{
  "vocab_size": 8192,
  "rope_base": 70600.0,
  "qk_norm": true,
  "lr": 0.0114,
  "lr_mult_down": 2.0,
  "beta1": 0.9,
  "lr_head": 0.00801,
  "warmup_steps": 46,
  "final_lr_fraction": 0.1,
  "seq_len": 512,
  "steps": 4280,
  "dataset": "wikipedia_en"
}
MLP neurons of a small language model. Each row is named by its layer, matrix (gate and up: input weights) and neuron, and shows model dimensions 176-239. Each number is 128 + 32 x the weight over its row's rms, rounded and kept within 0 to 255. A neuron's up and down rows have the sign that makes its largest values positive.
A block is one neuron, or neurons of one layer that tend to fire together. After each block is what it responds to, as a language model described it from the Wikipedia text at the highest values.

L3.gate592 [ 98 138 128  94 122 165 111 147 128  95 103 138  92 126 143 193 137  67 150  91 150 128 133  70 163 146 100 134  51 175 116 133 186 133  82 158 149 113 132 157 107  97 142  87 164 134  58 145 167  89 131 125 116 122 164 168 123 127 174  75  72 126 136 127]
L3.up592 [137 115 160 131 142 156 135 124 171 124 155 153 102 145 130 157 147 114  93  73 136 171  90  80 104 197  87 161 155 137 112 134 123  73 158 106 130 102 136 151 111 110 107  86 124 103 156  95 149 129 154  20 162  95 144 146 139 124 153  76  66 147 120 122]
L3.gate632 [116 148  73 164  97 109  79 111 132 151 133 185 146 228  86 170 124 124 137 165 120 122 136  99 166  94 139 176  90  95 111 125 101 118 167  93 119 117 143  70  84 129 135 106 155 114  93 158 146 114 126 121 183 145 159 141 190 134 177 134 150 144 110 116]
L3.up632 [133 118 115 168 120 124  78 128 115 147 142 119 110 135 122 153 120 172 131 116  96  88 151  92  92 138 173 138 115 141 107 125 125  68 130 125 111 101 137 129 152 138 121 111 231 112 107 139 141 111  90 143 191 145 129 114 116 150  77 106 125 153  97 101]
L3.gate1225 [117 135  36 129 179 104 124 111 129 150 134 112 151 134  35 157  97 178 124 125 146  90 138 110 132 127 203 119 133 170 120 117 141 106 132 113 137  74 144 144 146 118 110 138 173  91 146  97 135  70 130  93 101 144 148 167 117 169 144 119 161  32  91 101]
L3.up1225 [107 132  82 169 129 189 164 127 111 141 105  90  99 118  78  95  63 146 130 139 153 140 124  91 113 147 148 169  98 139  85 135 143  99  56  70 169 143 135 128 120  74 102  91 144 110  84 162 151  94 100 120  67 151 119 113  96 133 118 109 184 114 130 140]
L3.gate1253 [127 149 136 109 106  90 124 201 166 110 139 132  55 124 160 163 123  85 157 104 169 111 136 147 134 103 179 203 119 105 184 151 120 146  91 127 133 149  82 100 131 134 120 168 115 210 137 129 105 133 100 174 128 144 188 185 126 150 121 127 100  92 165 151]
L3.up1253 [ 96 118 142 137 128 108 111 168 148 154 130 122 114 153 120 187 132  91 109 104 167  94 145  98 146 104 159 135 138  78 152 167 111 147 201 157 158 229 147 157 113 106 182  86  84 168 120 126 155 174  84 178 135  81 157 112 140 137 145 140 117 106 177 106]
Responds to: Second pieces of split words after an initial letter (P-ost-al, P-rib-oj, N-u-estra) and prefixes like pre, per, non, post; also invisible marks in coordinates and ^{ in km².

L3.gate56 [184 184  70 123 102 110 143 113 141 139 122 123 133 109  90 159 118 133 135  99  91 120 152 117  62 156 176 141 108 119  89  62 127 115 159 108 174 117 109 128 141 101 141 126 193 108 109 102  99 170 125 132 123 120 183 138 190  77 117 118 208  90 124 137]
L3.up56 [158 146  93 121  52 148 131 114 126 138 131 197  96  95 131 135  92 119 133 153  75 146  89 141 106 133 121 142 102  61  98  79 178 149 143 112 204 122 149 145 119  78 118 135 184 143 109 148 128 182 156 131 121 112 140 145 124 101 135 140 108 118 115 129]
L3.gate183 [114 195 176 110  98 198 131 121 155 138  96 122  52 147 106  99 124 125 161  78 198  98  94 185 136 185 141  87  86 154 100 171 134  99 123  94 136  93  92 119 133 117 131 137 175 109 132 181 184 103 123 157  69 125  91 133 188 136 105 155 113 110 127 160]
L3.up183 [126 151 134  47 107  81  89 128 153 134 151 122 148 110 115 153 125 119 118 112 148 116 118 128  76 134 142 124  86 113 118 114 172 135 168 134  88  78  95 155  87 146 133 157 142  94 129 100  71 126 143 115  90 137 102  75  88 171  89 140  97 163 153 126]
L3.gate754 [190 114 123 113 102 192 112 149  93 145 162 168 161  84 148 104 130 111 158  91 125 122 125  96 132 118 100 121 137 112 148 104  85 165  92 169 163 120 141  56  95 178 156 151 151 145 195 130 139 130 150  80 147 155 174 136 111 117  92 105 106 123  97  69]
L3.up754 [ 71  87 103 147 131  72 167 127 173  77  83  93 143 124 162  86 118 138 190 152  94 138 185  87 107 207 104 156 108 125 140 128 165  96 149 136  80 147 137  99 166 148 141 121 148 183  96 136 132 101 199 180 137 146 131 121  55 111 116 140 150 115  65 144]
L3.gate1204 [154 163 141  95 107  94  67 119 126 110 114 108 114 145 174  96 135  82 107 149  88  84 144  84 149 137 165 163 163 138 123 110 119 123 122 100  92 135  96  98 154 104 121 105 148 111 147 106 175 148 101 190 147 151 124 115  87 151 137 111 150  86 136  86]
L3.up1204 [230 161 129 139 131 162 161 114 145 160 112  82 120 101 138 151 121 135 160 148 163 102  96 149 149 169 159 129 150 143 148  78 116 165 149 146  81 130 124 106 154 113 132  97  66 101 160 105 131 147  77 209  98 144 121 113  93  96 114 149 127  90 166 124]
Responds to: Function words just before a main verb, mostly negators, modals and infinitive "to", such as never, not, would, may, to, no longer.

L7.gate58 [ 85  93 115 138 181 159 149 156 139  44 146 145 128 161 108 142 122  96  88 168 122 120 131 214 129 107  93  92 135 114 101 126 101 111 162  87 136 129 121 115 131 138 120 178  85 131 133  98 126 108 156 129 123 102 120  93  51 108 115 111  83 125 157 127]
L7.up58 [153 117 130 106 146 128 137 143 178 117 121 180 130 140 124 140  92 139 114 106  95 137 150 147 112  93 142 158  90 134 123 158 159 170 124 141 102 123  98 125  94 116 123 158 166 177 125 141 118 164 177 122 152 133  77 147 163 126 113 151 140 134 176 209]
L7.gate301 [149 129 155  92 203 119 154 161 208 146 121 144  77 185 138 143  93  73 104 173 149 133 134 107 127 130 163 100 137 136 124 102 108 134 128  94 149 135  96 146 133 119 119 135 116 110 122 172 121 110 185 136 136 141 134  84 204 105 166 118  76 112 136 147]
L7.up301 [114 114 154 125 160 137 132 173 165 106 126 159 105  94  98 199  98  98 111 131 149 127 105 170 166 221  85  89 141 130 104  99 117 163 129  46 137 137 119 163 149 124 139 117 135 152 150 123 127 124 136 146  85 139  77 118 202 119 135 114  91 120 114  91]
L7.gate338 [176 144 123 155 110 130 155 185 181 114 136 134 121  60  92 188 133 132 124 114 146 184  84 199 139 150  91 157 132 142 132 136 117 171  19  88 119 149  41 142 131 100 104 114 168  91 112 104 142 151 176 163 140 188 100 105 128 149  70  90 115 109 123 172]
L7.up338 [143 137 166 126 109  50 114  81 127 100 161 142  63 120 125 157 140 142 143 158 112 180 142 139 101 163  65 121 121 161  76 156 123 126 145 112 130 127  94 115 155  72 142 119 143 151 124  71 105 139 151 155  77  99  90  93 187 114 139 131 117 118 116 149]
L7.gate753 [135  98 122 150 128 127 166 132 168  88 189 110 185  84  76 185 121 137 112  96  93  92 171 140 124 141 157 157 160 164  77 179  97 153 151  96 155  98  75 154 207 132 107 192  55  98 143 107 125 133 132  64 106 185 170 152  90 178 182 103 106 156 144 170]
L7.up753 [ 92 140 119 132 114 119  99 110 153 133 118 140 126  95 148 170 149 166 144  90 122 125 111 125 148 117  86  67  89 136 116 181 116 140  78 169 152  84  76 100 133 126 169 143 160 134  84 129 128 166 171  94 115 170 147 116 130 179 108 146 174 100 124 138]
L7.gate800 [112 140 160 174 155 151 161  79 187  84 126 160 179 107 155 168 178 152 167 144 169  90 112  84 130 113 131 149 169 133 173  91 145  79  97 127  89 102 113 105 131 115 140 163 141 148 110 133 130  96 168 108 123 184 161 201 173 129 162 123 120  99 144 113]
L7.up800 [ 63  58 155  82 104  57 114 121 174 103 143 129  85 172 114 148  73 137 149  79 132 136  90 179 128 123 109 103 167 127 200 135 156 123 124  94 143  95 196 118  79 104 156 105 110 156 136  90 179 109 122  43 120  87 109  96 147 166 144 178 125 115 132  89]
L7.gate877 [187  85 155  79  78  78 133 176 147 133 114 132 126 164 134 149  66 156 110 184 158 153  82 136 135 136 121 159  95  93 160 191  96 130  99 101 195  86 116 182  91  99 132  99 149 128 123 120 152 157 131  96 114 126 170 163 132 147  92 155  71  85 167 167]
L7.up877 [120  74 146 162 173  76 105 125  91  78 140  82 143 173 120 103 127  75  17 147 137 150 113 111 138 162 145 166 116 140  60 179 121 135 105 111  67  90 124 158 129 117 161  75  99 157 169 118  95  91 120  54  87 126 127 161 101 107 114 146 110 135  87 123]
L7.gate1000 [134  82 135 165 155 150 154 124 112  97 164 143 159 156 121 161 135  92 112 121  74 124 103 125  95 131 180  78 161  94 131 132 123  61 164  95 115 105 121 156 170 120 105 143 129 152 106 153 175  63 158 133 150 121  70 118 180 139 111 156 113 129 143  93]
L7.up1000 [126 170 144 124  77 170  88 123 163 148 140 121 183 202 126 184 167  92 157 134 108 130  48 148 125 144 201  91 157  72 202 110 158  79 135 130 157 132 170 138 183 105 137 120 129 145 136 158  92  63 173 100  99 139 138 140 177 159  89 157 128  99 118  94]
L7.gate1067 [121 106 125 156 164 107  63 127 150 117 115  75 135 156 193 128 206 163 146 110  51 124 155 109 130 134 155 164 110  74 163 125 127 150  83  94 152 112  86 133 156 127 193  85 161 117 111 119  60  67 181 153 108 126 132 140  54 161 129 133 115  52 122 104]
L7.up1067 [195 116 122 139 116 154 158 131 125  82 164 113 161 164 112  79 154  86 156 108 115  70 122  73 153  83 148  95 125 108 124 150 134  86 119 133 159 105 134 108 117  91 116 150 123  95  63 160 114  92 118 146 137 155 115 125  81 140 108  94 116 133 141  92]
Responds to: Fires on "not" and other adverbs placed before a verb or phrase, like not, also, never, still, only, nearly, -ly endings.

L3.gate50 [154 138 127  62 120 168 129 108 135 143 151 109 154 153 145 171 122 125 111  85 166 128 158 128 130 139 126 153  96 125 141 162 136 126  94 132  83  95 121  76 129  82 132 166 171  77 133 155 156 145 130 165 132 108 146 159 146 170 140  77 202  67 123 106]
L3.up50 [150  98 165 192 170 100 118 167 115 119  95 110 149 154 101 128 157 140 132 129 175 191  66 110 125  99  87 180  84  95 146 153 111 169 135 171 146 131 119 111 152  18 141 145 167  84 141  83  76 174  95  66 147 121  93 117  91 152 137 100 110 113 142 111]
L3.gate121 [124 116 155 119 122 114 154 105 211 121 143 160  86 142 107  95 129 168 125 107 141 126 100  75 100 180 134 128 139 128 151 135 124 157 150 150 144 151 125 150 165 134 134 116 126  71 120 104 119 163 162 138 125  66  82 160  66 114  73  98 134 108 102 149]
L3.up121 [123  76 139 145 137 111 150  90 150  62 110 163  96 108 132  97 124 146 175 109 149  75 140 135 177 107  82 181 158 115 165 128 115 143  92 192 164 111 145 103 141 108 129 131  79 111 132 109  79 169 143 117 115 125  96 127 103 159 127 113 163 121 188  98]
L3.gate1015 [ 96 139 176 122 130 146 100 115 131 123 125  80 164 152 125  43  98  99 192 123 111 137 133 138 126 115  56 174 210 150 164 106 182  88 132 151  87  99 142 142 174 114 198 122 157 117 137 147 166  92 171 119 131 129 122 135 130 156 142 126  96 146 173 132]
L3.up1015 [208 114 152 124 174 156 119  76 138 111 154 125 183  72  94  99  89 147 140 110 114 103 141  94 102 174 111 138 142 150 142 155  65 131 151 130 185 151 156 180  97  97 177 134 115 109 117 141 119 108  91  96 107 159 128 192 115  95 101 174 122 119 145 121]
L3.gate1101 [152 129 119 126 111 139 134 148 200 132  76 116 151 163 142 120 116  95 145 126 148 144 147 163 105  73  92 102 190 122  50 178 141 120 122 110 221  98 102  98  68 162 107 119 113 129 152 126  87 140 144 112 121 120 115 140  81  73  92 168 209  81 100  96]
L3.up1101 [114 123 133 164  71 131 188 119 143 172 101 141  92 151 164 146 104 102  89 142 138 131 166 104 117 127 148 152  88 122 119 193 160 152 175 129 205 110  99 145  69 167 132 221 109 121 150  96 109 149 128 119 113 146 150 108 144 153 121 170 136 104  59 140]
Responds to: Final word-piece that completes a split noun, usually a plural or agent ending like -ers, -ors, -ices, -els (wrestlers, surveyors, practices, vessels).

L8.gate901 [172  86  93 134 100 109 153  96 140  92 134 133 169  90 166 121 182 111 167 119 132 151 141  53 145 130 107 166 139 104 175 105 166 142 111 187 139 103 187 174 102 107 118 141 170 140 132 134 133 134 156 155 171 131 122  72 187 154 150 105 114 107 149 159]
L8.up901 [133  93  72 130 121 119  68  95  78 167 147 121 129 125 128 146 166  91 162 162 101 134 108 105 105 128 153 133  94 107 167 153 103 128  78  99 149 108 138 184  69 112 188 100 192 124 125 100 113 101 118 133 118 108  80  75 166 175 145  68 103 127 102 102]
L8.gate1023 [123 170 131 100 153 131 133 102 172  88  84 157 187 121 118 155 211  97 142 146 124 130 108 107 161 120 124 168 216  90 145 118  97  79 107 159 160 114 140 138 143 118 109 110 194 128 128 137 147 162 128 159  92  46 131 140 136 195  89 125 145 115 164  53]
L8.up1023 [124 106 106 170 123 131 163 139 182 196 133 177  97 114 140 102 137 196 149 163 120 164 166 116 109 121 183 107 122 129 156 101 113 126 121 127  79 131 115  96 155 103 147 117  96 101 114 124  35 103 121 182 142 120 146 133 164 103 225 117 147 131 124 110]
Responds to: Opening parentheses, commas and quotes right after a completed noun phrase or clause, before a gloss or continuation, e.g. "casket (karanduwa", "Center (SCIDR", "unknown, but".

L7.gate34 [135 119 171  72 142 158 134 140 133 106 172 197 133 107 134 158  90 138 194  96 125 139 119 131 151 159 136 141 103 110 111 123 163 159 113 125  61 175 156 140 102 182 111 119 144 180 141 106  67 134 111 114  69 142 145  81  91 149  99 109 102 141 179 159]
L7.up34 [ 62  64 163  98 129  60 146  86 134 147 128 158 122 164  92 108  30 163 121 170 134 137 195 132  87 131 128 131 111 122 181  82 156 102 132 138 110 148 142  73 136 118 148 133 132 161 135  73 104 158 107 170 134 142  86 137 109 124 109 134 145  84 126  98]
L7.gate356 [121 120  60 141 130 102 114 124 163 139  94  70 146 153 126 103 138 154 179  50 126 118 165  47 119 105 143 139 137 137 163  86 165 101 141 126 145 119 129 140 150 102 126 124 198 114 177  92  82 115  92 101 131  92 137 120 217 105 122 146 173  89 110 166]
L7.up356 [118 196  71 120 155  86 124 112 142  73 131 103 135 112  85 146 125 106 121 112 108 127 145 167  95 142 127 165 147  85 108 154 137 110 142 131  96 112 135 137 154  42 148 123 165 142 164 141 147 151 134 149 125 142 194 129 119  73 160 104 122 104 142 121]
L7.gate437 [ 69 120 135 180 101 158 150 138 142 139 117 155 115 135 137 149 143  99 130  54 114 125 147 125 134 107 194 146 188  57  95 114  80 127 180 106 119 145 101 124 131 120 139 115 111 134  91 112 152  73 141 147 189  97 132 102 121 106 150  71 121  99 121 106]
L7.up437 [108 127 137 158 150 124  93 120 140  93 137 131 170 139 114 144 108 139  61  97  53  92 154 185  97 171 146 154 170 158 124 175 121 111 132 109 150 140 135 106 151 160 110 111  83 207 159 119 148 121 105  96 104 126 128 133 145  95  97 164 135  99 119 152]
L7.gate652 [143 178 139 112 176 128 154 126 114 104 137 157 172 130  64 158 126 126 138  85 102 113 126 133 155 101 106 192  75  89 174  74  96  76 162 145 123 131  95 162 128 194 122  94  45 104 163 150 104 138 147  71 168  94 158 120 116  67 122 137 114 149 103 120]
L7.up652 [128  90 142 136 160 183 148 180 118 156 146 147 164 161 137 153 124 117 177  69 153 145 100 126 121 126 108 158  88 118 156  93 103 128 150 189 162 106 105 128 123 103  85 144 117 113 133 177  64 104 139 141 146 152 122 119 136 138 121 144  90 130 167 118]
L7.gate717 [120 168 113 107 149 152 166 112 133 115 127 123 180  55 168 112  95 120 174 146 115  85 108 127 190 153  74 125 130 156 197 143 101 148 127  94 113 126 143 168  57 124 123 157 134 119 129 139 128 108 137 134 172  99  92  91 165 109  58 164 148 165 122 120]
L7.up717 [128 161 123 134  89 143 133  79 129 139 108 112  95 158 103 116  96 147 107 139 154 136 120 106  97  80 125 126 141 136 170 163 125  86 170 128 165  97 139 150  92  81 175 110  97  71 106 134 123 179 135 115 124  74 105 145 126 185 122 166 151 146 108 111]
L7.gate821 [153 142 133 146 117 132 154 190 146 118 124 123  51 118  99  82 170 139 149 122  64 120 123 120 170 167 141 125 159 125 112 155 143  94 126 129 129 170 127 121 137 127  80 147 151 118  92 168 100  91  78 156  66  76 159 124 131  96 177 134 150  94  93  95]
L7.up821 [151 165 115 145 137 164  99 134 105  90 127 125  90 166 112 134 119 120 159 113  24 132 139 180 128 143 179 171 146 106 106 122 156  84 166 146  83 153 100  44 141  69  86 137 206 168 201 125  55  88 122 141  67 108 189 139 130 151 119  83 100 122 137 114]
L7.gate1070 [182 147 158  74 123 129  94 187 166  78 155 152 109 138 103 134 156 100  72 108 120 165 128 122 128 107  76 153 161 118  96  95 180 130 126  59 105 182  78 105 148 128 126  86 154 106 149  82 141 102 113 198 139  78 167 173 164 109 143  94 156 132 130 121]
L7.up1070 [147 134 180 125 154 139  83 181  85 119 161 130 166 127 107 140  94 201 111 104 177 134  70 157 117 100 121 185  90 112 123 124 102 151  60 135 185 155 152 141 129 146 170 114 107 107 149  87 119  50 146 130 123 109 139 157  51 116 134 184 108  80 164 130]
L7.gate1205 [ 89 100 168 161 105 145  91 147 163 159 110 150  99 115 118 131 152 165 146  63 148 126 195 156 151 195 145 160 109 114 120 131 161 167 114 125 134  92 134  64 143 121 128 140  96 136  88 109 101 141 119  87 146 129 108  99 138 151 181 102  91 154 158 104]
L7.up1205 [108 170 109  95 144 105 121 150 119 120 140 132 103  90  94 150  46 128 137 158 119 138 161 113 122 123 149 114 115 144  98  69 144  73 139 110  62 175 129 107 103 162 147  96 136  78 148  99 121 129 109 234 115 134 125 112 156 105 133 127  89  85 145 103]
Responds to: Degree words before adjectives, mainly most in one of the most, also more, best, first, last, and -ly/-est endings.

L8.gate1021 [137  78 119 205 100 168 143 149 122 118 173 134  99 162 116 206 112 104 148 177 111 111 184 179 104 108 156 131 157 104 128 106 127 117 174 105 103 125 119 151 189 156 156 148 102 170 133 137 103 129 149  74  48 143 130 155 119 106 149 125 118 178  64 155]
L8.up1021 [110  84  96 161 168 198 141 142 176 154 109  79 128 112 107 117 122 111  96 183 125 126  94 117 170 136 123 110 148 135 114  75 154 120 122 104 118 145 175 135  75 162 117  92 169 162  68  82 125 113 212 110  55 110 132 138 152 129 127 132 119 103 101 172]
L8.gate1050 [ 93 109  60 166 122 162 182 165 168 107 197 116 134  86 177 167 129 134 131 142 125 121 132  45 150 184 162  96  92 121 125 145  70 140  92 179 191  65 124 169 113 126 147 170  95 227 104 113  80 183 153 184 141 133 112 105 137 153 151 108  89 102 118 166]
L8.up1050 [ 13 123 187 100 143 132 173 159 109 201 148 128 129 126 129 168 130  98 150 125  88 149 102  89 131 149 167  96 143 149  53 103  57 111 130 165 120 112 118  55  93 127 160 223 142 164 108 147 137  90 166  90 108  83 114  88 164  90 153  97 100 158 119  94]
Responds to: Negation words such as not, no, without, never, plus word-initial fragments like ar (arise, aristocrat) and adverb endings like -ly.

L8.gate397 [166 144 162  98 134  81 151 184 164 113 111  97 120 147 116 120 164  99 133 172 189 116 136 145 186 110 120 139 144 143 114 145 118  90 126 121 154 141 148 122 124 124 124 121 128 138 112  74  91  54 133 180  85 131 168  64 139 132 138 156 122 154 107  99]
L8.up397 [181 172 157 144  56 168 132  99 129 140 121 115 126 126 132  96  52 105 104  97 172 150 135 139 168 153 160 135 169 125 118 119 131 142 128 145 130 152 141 127 128 147  72 137 158  67 175 125 119 125  75 155 194  90 107 134 120  89 160 114 118 117 117  95]
L8.gate900 [171 125 138 145 118 113 142 144 145 167 120 157  78 134  70 195  95  93 158 164 136  87 135 122  71 121 120 179 136  94 150 119 101  86  96 109 143 153 164 146 146  84 133 142  96 161 112 131 125  76  77 143  54 131 160 187 159  83 146 119  87  75 151 155]
L8.up900 [114 185 119 141 129 128  65 181 183  62 152  67 123 119 188 146 142 136 143 119  97 118  98 121  85 150 156 134 172 208 125  84 112 102 133 120 124 171 122  93 150  89 105 188 110 202 144 150 147 108 134 142 142 144 106  91  86 183 136 183 153 139 127 126]
Responds to: Comparative and quantity words modifying an amount or degree, mainly more, and also much, further, most, less, greater, any, as in "more than ten".